{"num_hidden_layers": 18, "hidden_size": 256, "num_attention_heads": 2, "num_key_value_heads": 2, "head_dim": 128, "intermediate_size": 1024, "vocab_size": 2064, "hidden_act": "squared_relu", "norm": "rmsnorm", "norm_place": "pre", "norm_eps": 1e-05, "positions": "rope", "rope_theta": 10000.0, "rope_fraction": 1.0, "qk_norm": true, "attn_scale": 0.109, "bias": "none", "tie_word_embeddings": false, "parallel_block": false, "extras": ["capped logits"], "init": "uniform", "init_std_qkv": 0.0425, "init_std_o": 0.0, "init_std_up": 0.0425, "init_std_down": 0.0, "optimizer": "adamw", "learning_rate": 0.00157, "lr_mult_qkv": 0.4, "beta1": 0.9, "beta2": 0.98, "lr_head": 0.00541, "warmup_steps": 251, "schedule": "cos", "final_lr_fraction": 0.1, "batch_tokens": 32768, "max_seq_len": 1024, "doc_mask": true, "train_tokens": 369100000, "max_steps": 11265, "dataset": "wikipedia_en"}
MLP neurons of a small language model. Each row is named by its layer, matrix (up: input weights; down: output weights) and neuron, and shows model dimensions 64-191. Each number is 128 + 24 x the weight over its row's rms, rounded and kept within 0 to 255.
Before each neuron's rows, "fires before" lists the tokens most often just after its 100 highest values on Wikipedia text that the model never trained on; "fires after" lists the tokens most often just before its 100 highest values on Wikipedia text that the model never trained on. A number after a token or word is its count.

fires before: " was" 15, " is" 13, " of" 10, "-" 10, " also" 4, "'s" 4
fires after: " the" 22, " The" 18, "." 13, "The" 6, " st" 5, "ography" 5
L9.up271 [124 118 151 128  94 134 142 164  76  88 168  71 129 157 136 140  84 120 118 107 151 146 126 141 100 137 131 143 100 123 125 121 134 115 105 132  87 145 160  72  97 107 105 117 133 113 109 107 115 108 115 105  74 137 130 126 133 116 151 124 144  97  84 111 151  71 110 121 134 190 157 168  87 125 138 160 157 100 102 137 115 142 129  99 131 137 131 121 118 124 142 108 130 159 170 127  91 132  74 139 129 112 121 149 131 123 139 113 114 130 127 150 108 156 116 159 162 144 164 134 132  85 119 108  95 113  67  68]
L9.down271 [107 104 129 143 106 140 156 134 104 166  99 102  88 144 171 138  94 165 125 111 104 119 100 108  99 149 149 110 133 153 120 130 172 135 123 100 105 117 171  95 132 174 141 100 134 112 144  93 115 134 155 161 134 135  89 136 115 119 147 134 162 116 109 125  88 162 149 126 101  87 156 146 112 111  92  99 164 110 115 128 114  83 153 120 155  96 114 140 148 110 111 181 125 123 128 126 156 124 124 120 108 139 149 118 146 180 116 102 106 161 145 131 140 117 116 132 128 167 109 121 175 125 140  86 143  81 103 114]

fires before: " |" 39, "itle" 7, "urn" 6, "==\n" 4
fires after: "|" 45, " |" 11, " " 6, "\n" 6
L12.up798 [108 132 111 126 154  99 152  98 112  89  83 123 114 192 167 129 147 119 126 160 171  93 185 146 105 100 154 129 105 137 164 109  74 137 149 129 152 152 158 111 107 108 132 155 109  97 138 179 134 126 126 156  99 115  84 129 196 145 130 124 120 126  93 142 203 116  85 108 113 141 135 118 137 161 143  79 134 109 120 130  98 139  87 140  98 132 155 122 129 141 145 138 129 133 176 148 163 106 103 141 152 112 125 143 111 153 137 124 162 142 104 121 106 167 119 136 111 140 117 124 175 129  91 112  82 104  86  97]
L12.down798 [121  85 142 108 147 161 154 118 132 117 157 124 133 139 173 168 136 126 152  88 165 124  90 134 113 121 114 159 156 147 187 149 103 135 138 148 103 153 142 147 118 156 150  94 139 110 104 167 111  78 154 131  99 125 128 140 149 141 106 154 119 139 122 157 136 117 132 151 119 150 138 133 125 108 130 130 134 148 135 158  70 132 146 133  92 172  91 101 132 111 154 157 131 111 116 105 151 147 160 118 109 138 152 148 118 114 103 125 121 119 116  92 123  73  95  63 142  96 128 134 149 114 146 126 108 163 142 184]

fires before: "0" 57, "1" 4, "2" 4
fires after: " " 70, " is" 4, "-" 4, " in" 4
L8.up949 [112 113  95 136  89  84 110 140 155 102 122 139 127 158 114 139 134 139  98 130 137 129 104 119 170  93  98 155 167 161  90  88 149 107 115 138 114 126 123 122 115 127 107 121 102 111 118 116 132 108 138 109 134 125 151 107 135 132 145 108 123 145 124 146 113  67 153 165 133 113 205 163 125 170 112 109 115 139 124 156  69 113  88 154 129 148 155 153 129 123  69 148 106 139 113 111 143 126 113 133 158 131 131 127 151 115 103  79 100 121 129 133 145 147 121 124 146 136 135 117 130 148 130 132  77 184  55 113]
L8.down949 [150 125 116 162 147 110 131 172 125 133 172 151 113 140 138 129 149 153  86 158 104 131 136 123  97 118 151 118 106 155  78 133 119 109 111 156 133 106 141 107 108 107 160 133 130 167 132 114 166 129  89 119 108 112 170 160 106 128 156 106 116 123 161 103 149 122  95 100  81 121 110 131 155 158 126  96 144 121 105 121 136 115 133 137 127 165 134 104 123 103 135 174 129 134 100 128  91 118 156 113 131  92 114 117 140 130 108 173 104 104  63 138  97 141 142 102 192 105 173 140 122 139 107 150 103 122 135 104]

fires before: "|" 37, "s" 22, "|---|---|---|---" 5, "ing" 4, " |\n" 4
fires after: "|---|---|---|---" 25, " sp" 9, "|---|---" 6, " w" 6, " det" 6
L12.up967 [118 126 141  55 142 142 107 171  95 130 125 108 131 113 150 127 122 120 101 111 138 124 160 135 132 120  82  90 135 128 139 153  74 147 123 128 117 165 157 111  94 117 165 104 114  93  93 144 141 141  99 136 118 121 122  82 158 177 134 170 129 100 120 118 180  93 124 155 132 110 157 133 134 134 152 133 110 152 139 127 126 164 121 154 147 138 121 143 125 122 149 140 127 116 179 146 121 118 134 131  96 133 155 150 150 145 141 132  95 112 138 177 124 131 102 149 145 117 158 103 112 158 141 138 145 137 117 151]
L12.down967 [144 126 168 138 131 116 100 120 129 155 137 131  97 152 153 137 177 153 135 155 143 132 109 123 114 151 140 105 175 162 111 156 138 135 101 152 129 138  94 117 111 107 161 158 117 150  73 129 132 124 122 118 155 161 115 119 133 169 138 147 113 153 135 128 158 140 171 118 162 136 188 135 134 128 131 135 117 149 110 119  81 133 117 123  95 142 104  80  95 169 143 127 101 120 100 145 132 117 125 152 121 104 107 107 111 137 158 137 143 140 127 151 110 136 113 130  97 160  91 122 121 100 177  87 140 117 230 163]

fires before: "0" 33, "al" 5, "s" 5, "us" 4, "ment" 4
fires after: " " 31, " inter" 7, " att" 7, "ass" 5, " p" 4, " inv" 4
L12.up211 [122 131 129 153 107 166 121 149  86 121 140 111 128 212 105 145 152 128 125 132 102 122 125 144 178 122 104 110 165 149 122 119 127 110 137 120 130 126  84 104  95 103 110 130 127 130  95 114 139  78  93  90 149 172  99 126 133  89 139 130 152 131 113 132 155  80 113  95 133 125 139 197 114 116 129 172 138 140  90 117 149 122  66 134 143 132 125 108 149  99 110  90 154 145 176 107 203 178 108 122 119 132 124 130 120 113 144 112 157 166 136 127 114 164 132 120 136 137 144  79  93 131 149 149 129 146 134 142]
L12.down211 [106 141 135 161 155 112 124 153 121 109 139 102 120 147 104 165 126 161 113  88  96 161 128 171 114 122 123 119 131 104 122 131 111 115 134 145 118 137 170 107 112 126  98  93 126 127 129  78 127 135 100  69  98 125 157 114 133 108 114 169 155 113 160 113 158 129 151 153 106 151 133 132  55 110 127 174 104  95 145 115 111 123 163  93 139 132  89  89 133  76 164 112 121 137  81 140 127 130 122 117 127 141 144 100 128 151 123 146 131 139 100 106 137 123 175  86  91 107 172 137 102 107 122 150 110 116 100  86]

fires before: "1" 23, "2" 16, "3" 6, "4" 6
fires after: " |" 63, "u" 6, ";" 5
L8.up1006 [131 177 153  95 113 104 143 118  95 145 100 142 104  97 120 120  92  70 150 134 128 146 117 130 116 100 133 141  97 119 136 140 159 140 110 150 131  71 112 142 129 100 171 145 157 158 141 132 154 115 123 107 120 142 153 145 112 143 120 144  94 102 101 162 147 140 134  99 151 145 141  94 100 146 112 106 144 130 140 163 115 111 124 110  90 182 138 127 118 161  72 153  87 121 128 141 108 148 154 112 128 107 134  84 150  96 113 122 111  91 130 117  87 137 122 144 164 108 106 108 117 128 151 121 126 116 157 151]
L8.down1006 [166 138 106 156 110 119 134 144 117 160 121 121 102 180 112 124 112 118 142  90 157 118 126 152 151 148 127 121 130  99 137 152 150 147 114 119 113 113  98 149 114  89 145 117 150 136 116 125 191  79 139 195 135 152 127 125 162  98  99 135 148  74 122 106 108 147 123 159 141 148  93  98 143  96 164 125 135 140 107 118 125 148 128 118 148 110 115  98  92 149 101 175 136 136 148  99 128 120 120 132 154 145 123 159 137 142 155  92 158 115 135 110 123 112 100 112 137 144  99 120  89 134 146 144 117 144 117 104]

fires before: "1" 32, "0" 14, "2" 13, "9" 13, "8" 7, "3" 4
fires after: "2" 56, "1" 16, " " 12
L14.up773 [117 114 143 137 114 140 127 144  93 147 171  87 114 152 109 160 147 115 135 145 153 142 141 130 171 146 125 118 112 144 110  91 121 144  81 143 127  97 177 102 136 171 111 169 166  89 129 147  92 127  87 114 133 131 134 120 125 150 122 145 171 113 137 124 198 105 153 110 116 110  91 130 179  88  98 139 151 144 148 147 110 158 122 124 125 145 171 138 159 135 136 121  91 164 107  98 157 123 146  83 101 128 155 100 137 137 124 101  92 144 172 152  87 151  76 128 133 130 151 129  96 109 108 137 128 119 139 137]
L14.down773 [122 138 119 129 109 120  75  97 123 132  89 129 164 122 141 146 149  76 120 145 128  96  97 132 128 124 153 129 112 123 152 136 154  83 161 125 151 129  58 120  96  92  95 135 120 149  73 112 118 126 128 139 137 134 177  86 100 166 127 171 106 157 113 103 123 122 141 117 166 104 162 162 119 131 125 160 151 147 122 132 147 127 100 107 137 133 149 136  74 101 116 101 125 116 174 138 152 189 136 145 153 148 168 132 162 155 144 113 134 154 126 110 139 144 110 128 163 122 143 151 128 124 116 137 145 135  86 124]

fires before: "2" 24, "1" 23, "9" 8, "3" 7, "5" 7
fires after: " |" 39, "1" 9, "5" 6, " m" 5, "m" 5, "7" 5
L8.up513 [171 138 153 133  75 160  85 129 128 151 108 114 182 118 142 148 122 109 132 112 126 136 141 128 124 115 104  91 106 122 137 133 156 122 155 137 119 129 114 109 122 137  99 169 149 146 107  90 182 146 143 116 103 168 151 109 117 161 154 121 134 113  96 119 123 130 123 139 118  83 160 103 125 110 145 120  76 144 148 144 100 125 169 118 120 167 139 163 127 134 101 132  94  89 130 141 121 118 119 109 124 123 149  74 168 118 141 108 113 105 103 116 168 174  99  92 110 114 142  99  88 116 110  91 155 130 136 114]
L8.down513 [149 146  79 123 121 154 165 151 159 131 133 153 108 113 104 119 127 125 147 136 124 113 146 151 170  95  90 101 113 132 165 130 140 125 154 141  75 128 149 116 142  91 148 111  74 119  97 127 135 167 144 158  98 126  91 104 132 109 127 148 127 109 150 157 134 123 174 130  90 136 146  95 159 137 139 137 123 180 129 171 100 160 139 125 103 188 159 128 123 106  79 113 115 105 118 138 128 151 117 155 132 139 141 172 167 153 108 118  83 125 127 121 101 125 150 123 130 128 149 145 111 141  81 159 120 129 109 127]

fires before: "0" 23, "6" 11, "8" 10, "7" 10
fires after: "9" 75, "8" 24
L8.up1020 [130 171 143 140 121 170 124 139 113  90 156 146 146 138 159 117 145 135 144 132 146 110 106 104 116 140 154 140 142  84 114 149 140  92 130 119 122 142  95 122 139 131 149 127  92 153 123 103 160 137 117 153 144 164 139 112 118 139 151 120  85 131 107 116 116  87 179 121 135 128 170 152  78 135 111 115 129 102 134 115 108 170 101 128 125 149 138 176 163  89 122 132 143 124 124 141 138 149  99 117 138 111 144 156 137 136 142 116 142 169 177 155  90 155 144 120 159 164  77 166 126 125 122 135 126 104 112 130]
L8.down1020 [127 132 135 172 136 121 159 149 111 127 144 136 137 134 131 147 125 118 225  92 114  94 162 110 111 149 133 126 176 142 141  91  98 116 115 141 143 103 159 149 162  77 117 123 142 135 131  93 152 113 155 104 137  94 140 115 123  75 123 141 126 133 146 136 128 123 140 102  97 106 113 110 105 125 126 161 175 111 130 133 159 142 125 132 111 130 123 129 159 164 153 124 158 140 125 143 204 110 146 156 138 113 131 163 122 126 121 140 117 137  88 158 108 100 134  96  98  93 112 134 160 148 127 140 140 137 168 129]

fires before: "9" 34, "8" 10, "0" 10, ")" 6, "7" 6
fires after: "–" 40, " " 33, "-" 12
L10.up1017 [103 130 114 111 136 141 152 157 112 143 103 115 130 117 110 124 116  81 109 100 131 125 126 121 150 141 122 121 132 110 128 132 142  69 121 129 126 145  88 123 138 125 136 144 112 126 125 135 123  76 141 135 158 150 111  87 125 152 141 182 105 154 126 134 134 100 154 113 164 143 149 147  65 158 191 130 148 120 121 130  69 146 138 109 107 130 169 172 144  98 120 127 123 152 167 152 135 162  99 143 155 124 132 152 192 151 109 122  94 177 153 126 116 103 116 121 139 139 113 128 155 120 148 173 108 120 105 132]
L10.down1017 [113 170 162 147 156 131 103 161 142  70 127 153 158 124 180 156 172 161 120 123 137 134 159 137 121  95 122 102  74 147 117 152 122 140 158 166 132 118 133 101  92 119 118 124 126 114 137 150 120 175 133 118 104 117 110 133 159 141 125 117 136  96 146 113 179 170 102 140 120 152 162 118 137 117 156 139 122 125 137 123 171 131 127 161 146 121 146 128 146 128 158 136 135  84 190 117 167 139 123 150  73 161 121 153 141 108 104 138 125  76 119 143 152  99 104 107  76 131 140 167 145 145 146 126 190  88 114 103]

fires before: "ed" 16, "g" 12, "y" 8, " in" 5, "ution" 5, " at" 4
fires after: " ar" 24, " res" 11, " inter" 9, " en" 8, " ex" 7, "r" 5
L9.up547 [126 114 107 128 141 131 121 111 155 122  92  97 124 118 135 134 158 149 114 110 124 144 138 113 103 132 146  77  70 104 138 128  91  99 109 120 129 135 130 199 110  97 138  93 152 108 122 153 110  76  93 139 163 119 126  75 139 133 151 106 131 117 149 131 145 145 159 132 128 126 139 118 116 155 116 124  90 163  95 113 120 148 130 162 138 139 132  83 139  94  86 117 131 107 194 139 126 131 156 157 133 108 132 156 138 149 160 132 147 127  98 142 132  79 144 145 133 155 108 134 119 112 100 106 152 128 112 151]
L9.down547 [173 128 105 148 114 138 143 158 128 109 150 140 135  58 109 146 116 140 118 106 144  77 119 132  97 180 102 178  86  84  68 129 175 105 149  84  96 157 141 157 136  85 131 133 117  96 124 114 112 115  94 116 146 122 131 117 111 147 103 164 118 136 135 166 107  84 118 123 148 109 123  92 116 139 131 113 107 105 121 130 132 115 146  81 143 162 151 181 162 105 110 144 125 127 119 128 135 129 112 122 103 117 128 134 103 106  91 123 144 147 108 146 115 178  85 155 128 126 143 114 113 124 149 137  97 123 159 117]

fires before: "9" 73, "her" 8, "ial" 7, "ially" 6
fires after: " " 66, " in" 11, " e" 6, " (" 4
L12.up282 [129 142 143 121  89 102  84 136 159  96  81  84 163 160 120 123 157  99 126 116 118 168 133 135 109 143 159 114 136  93 135 107 114  97 120 105 100 131 168 113 140 113 129 142 137 140 112 149 119 122 138 128  96 121 127  97 125 134 118 151 112 103 150 159 144 101 155 103 140 136 134 174 142 133 130 137 112 109 143 127 164  94 136 122 110 149 166 137 144 143  88 108 124 150 142 108 175 110 101 124 103 104 133 146 152  92 171 116 127 136 175 117 124  80 145 117 131 117 128 141  78 114 106  98 146 162 135 141]
L12.down282 [118  94 119 112 108  84 162 148 100 147 149 129 116  86 112 178 132 129 159 127 183  87 149  88 133 156 153 146 146 139 143 152 108 102  98 157 164 119 147 138 150  73 107  93 113 157 130 123 153 131 139 176 155 134 164 128 109 147 103 122 117 112 122 139 127 115 145 114 119 143  81 164 123 126 111  45 127  95 133  92 136 213 141 134 116 127 158 132 126 153 132 150 140 110 144 193 127 113 208 111 124 144 121 135 139 117 143 162 139 142 117  89 133 126 165 109 149 115 144 151 172 157 115  99 137 100 149 162]

fires before: "0" 50, "9" 9, "5" 5, "7" 4
fires after: " " 70, " the" 20
L8.up166 [ 82 131 138 146 116 165 145 161 143  74 110 136 126 129 141 103 148 138 102 120 128 141 116 110 121  90 118 183  92 138 157 143 137 139 135 147 109  94  96 126 123 134 113 149 143 122  93  92 102 142  93 141 147 171 145 124 101 115 145 129  79 127 116 158 132 119 122 145 157 126 151 137 123 113 102 114 107  70 128 127  85 146  79 149 100 157 126 174 108 101  99 118  89 161 136  89 137 143 125 105 152 148 131 120 122 110 127 123 181 127 128 126  72 150 137 121 175 125 109 129  86 156  89 112 128  92 124 136]
L8.down166 [131 120  95 134 121 121 111 140 167 160 124  94 138 140 154 104 121 153 139  90  83 114 101  99 103 125 143 114 135 100 121 139 128 123 120 159  93 146 183 144 120 143 116 111 115 152 132 145 129 146  97 125 161 167 108 182 133 142 131 116 134 103 135 162 141 184 133 104 123  95 160 150 118 146 136 139 131  89 148 147 117  94 132 176 135 128 128 118 146 127 118  93  91 120 154 121 137 136 139 144 118 129 146  92 141 159 100 128 163 154  66 127 130 140 166 125 131  66  96 120 186 141 110 134 167 136  78 111]

fires before: "1" 18, "2" 12, "0" 10, "8" 10, "5" 10
fires after: " " 30, " of" 14, " at" 6, " over" 5
L10.up411 [ 98 157 133 148 107 144 108 118 154 116 141 116 117 120 104  88 108 129 148 109 118  80 121 132 172 133 121 119 113 108 112 145  82 126 130 111 110 129  76 123 114  91 106 166  91 101  87 172 134 117  93 147 156 163  59 135 151 140 135 114 114  85 137 108 114 146 140  87  75 131 122 134 131 126 143 117 127 108 126  84 156 171 169 136 103 129 145 122 134 152 157 113 116 127 118 144 115 125 154 126 146 147 126 157 154  95 151 127 106 117 160 154 116  92 121 120 112 134 169 112  76 171 113 131  89 145 133 154]
L10.down411 [108 130 118 164 156 120 126 187 136 118 166 107 149 125 110 134 139 148  87 152 143 128 147 130 180 114 137 145 143 146 153 125  84 159 137 104 137 136 118 144 152 113 111 157 145 139 121 160 108 130  97  89 142 151 156 100 103 123  90 108 109 121 112 142 144 153 165 125 151 161 142 102  97 142 132 149 148 147 139 124 147 125  87 118  94 132 117 105 115 142 129  99 133  75 132 102 143 125 138 126  99 106 155 188 181 134 107 127 163 129 144 141 138 163 165 107 133 139 144 163 146 149 142 118 122 130 142 140]

fires before: "|" 67
fires after: " " 73
L10.up57 [102 124 152  99  99 112 151 109  83 123 135 142 154 143 149 115 152 126  94 153 102 144  89 142 170 108 175 142  80  75 102  88 109  99 123 121 119 113 149 123  88 112 130 123 133  82 136 135 125 125 121 125  92 116 111 134 143 162 141 151  62 144 100 121 119  93 125 125 141 130 129 152 111 166 144 128 121 105 160 129 110 165 137 167 145 153 125 175 177 145 130 103 140 120 132 143 110 124  95 158 155 109 137 108 128 123 158 121 117  90 124 153 137 144 104 120 120 159 124 123  78 103 138 155 132 159 144 164]
L10.down57 [ 66 107 172  97 158  79 116 121 124  98 137 119  91 123 152 101  94 145 166 129 148  93 124 134 128 111 106 133 134 113 102 105 101 112 107 117 101 111 100 115 115 143  93 158 129 125 139 139  97 142 162 149 126  63 112  74 135 142 143 141 106 119 142 118 109 119 108 166 134 116 155 135 140 137 113  86  88 133 120 150 150 161 156 116 147 125 129 159 127 142 109 132 127 109 168 128 148 140 131 130 101  64 137 139 137 124 111 136  98 139  93 176  89 145 124 129 123 152 100 137 106 129 129 134 123 109 160 114]

fires before: "." 23, " |" 14, "y" 9, "id" 8, ")\n\n" 6, " |\n" 5
fires after: " (" 32, " " 31, " en" 8, "n" 5, " ind" 5
L10.up935 [ 54 141 148 136 130 107 136 160 153 124 135 142 145 169 151 129 188 103 118 130 151 120 125 119 104 109 177 126 179 150 123 103 137  56 112 146 138 116 138 156 125 131  99 136 145 108  89 112 124 106 135 104 144 149 143 101 133 139 137 137 128  87 107 142 139 127 118 105 118 129 141 131 117 129 107 114 112 135 139 161 115 136 121 158 113 143 156 133 144  81 109 127 121 112 122 144 164 156  90  72 126 125 178 160 142 122 127 140 144 138 124 131 145 111 158 136  65  94  94 153 122 121 118 153 118 164 127 150]
L10.down935 [136 119 125 136 113 141 134 117  66 178 165 156 133 133 121 119 136 129 134 112 111 133 132 107 135 108 172 125 181 180 140 100 100 127 101  76 142 116 166 129 122 109 144 126 124  90 124 111 109 155 160 145 143 108 132 145 130 142 115 110 129 110 161 173 118 138 125 171 109  33 108 127 141 125 133 159 134 126 134 105 129 141 138  76 162 137 147 129 137  96 139 141 117  92  88 163 104 103 119 129 135 104 128 142  95 136 136 125 144  96  88 113 103  89  72  99 113 137 146 123  79 152 130 125 120 164 110 136]

fires before: "as" 19, " as" 13, "c" 7, "ons" 6, "ico" 5, "ts" 4
fires after: " Te" 19, " as" 13, " M" 13, " te" 11, " W" 7, " Me" 5
L8.up955 [138 122 145 112  76  97 123 116 117 136 117 148 171 148 139 124 151 129 138 120 113  89 106 137 156 161 167 187 146 147 105 145 137  95 110 131 149 116 156 157 176 127 142 139 131 145 107 114 149 104 141 110 148 121 147  75 136 159 134 132  71 141 117 144 118 138 109 113  72 130 141  85 141 142 145 170 141  96 113 109 146 135 141 161 131 162 147 157  95 173 149 127 127 144 102 145 127 154 133 129 154 155 143 111 114  40 135 119 146 117 113  93 131 107 121 167 149 132 127 142  92 132 155 115 113 116 128 115]
L8.down955 [126 167  92 183 105 113 145 127 126 139 164 110 131 132 138 128 125  95 150 132 114 106  97 153 127 109 167 170 138 145  97 153 144 147 116 128 167 125 118 106 158 158 107 162 132 135  97 134 115  93 131 135 122  81 115 110 191 108 122 118 148  63 141  87 106 172  99 147 156 163 145 105 104 143 119 125 113 177 106 137 172 106  96 165  94 118 143 118 136 106 101 155 179 119 147 130 107 143 126 129 117 129 131 141 139 159 119 119 176 162 105 143 120 142 159 137 115  53 134 129 114 132 137 107 155 137 123 116]

fires before: " -" 50, "1" 16, "2" 8, " Al" 4
fires after: "\n" 43, ":\n" 8, "born" 7, " |" 6, " May" 4
L12.up869 [104 135 102  87  75 159 117 150  97 143 153  62 128 114 151 130 129 183 153 110  99 161 157 142 115 137 136 114 127 138 102 116 141 130 108 123 150 121 108 111 120 104 130 126 120 141 151 130 108 129 132  73 119 137 136 131 125 119 137 151 111 115 108  75 152 150 129 107 173 164 107 123 109 151 107  96 146 146 121 169 119 128 105 198 133 135 122 128 109 144 149 134 160 192 166 102 120 139 141 143 154  62 116 124 137 103  97 118 155  93 124 131 124 143 136 113  87 108 113  90  94 133 150 151 139 137 121  91]
L12.down869 [123 120 138 105 155 135 156  86 154 133 149 163 109 139 119 114 106 109 134  96 133 153 115 161 118 170 151 127 128 109  93 143 119 116 123 139 128 143 102 109 176 159 127 110 133 131  87  98 146 125 147 126 113 117  85  79 115 102 146 144 135 121 121 118 134 126 115 140 116 107 129 156 101 137 114 181 141 113  95 122 114 116 102 129 163 161 132 119 147 119 162 194  91 139 122 170 170  88 151 110 113 137 161 117 178 159 132 148 168 106 120 102 121 157 125 117 154 110 136 119  99 128 130 143 108 131  80  78]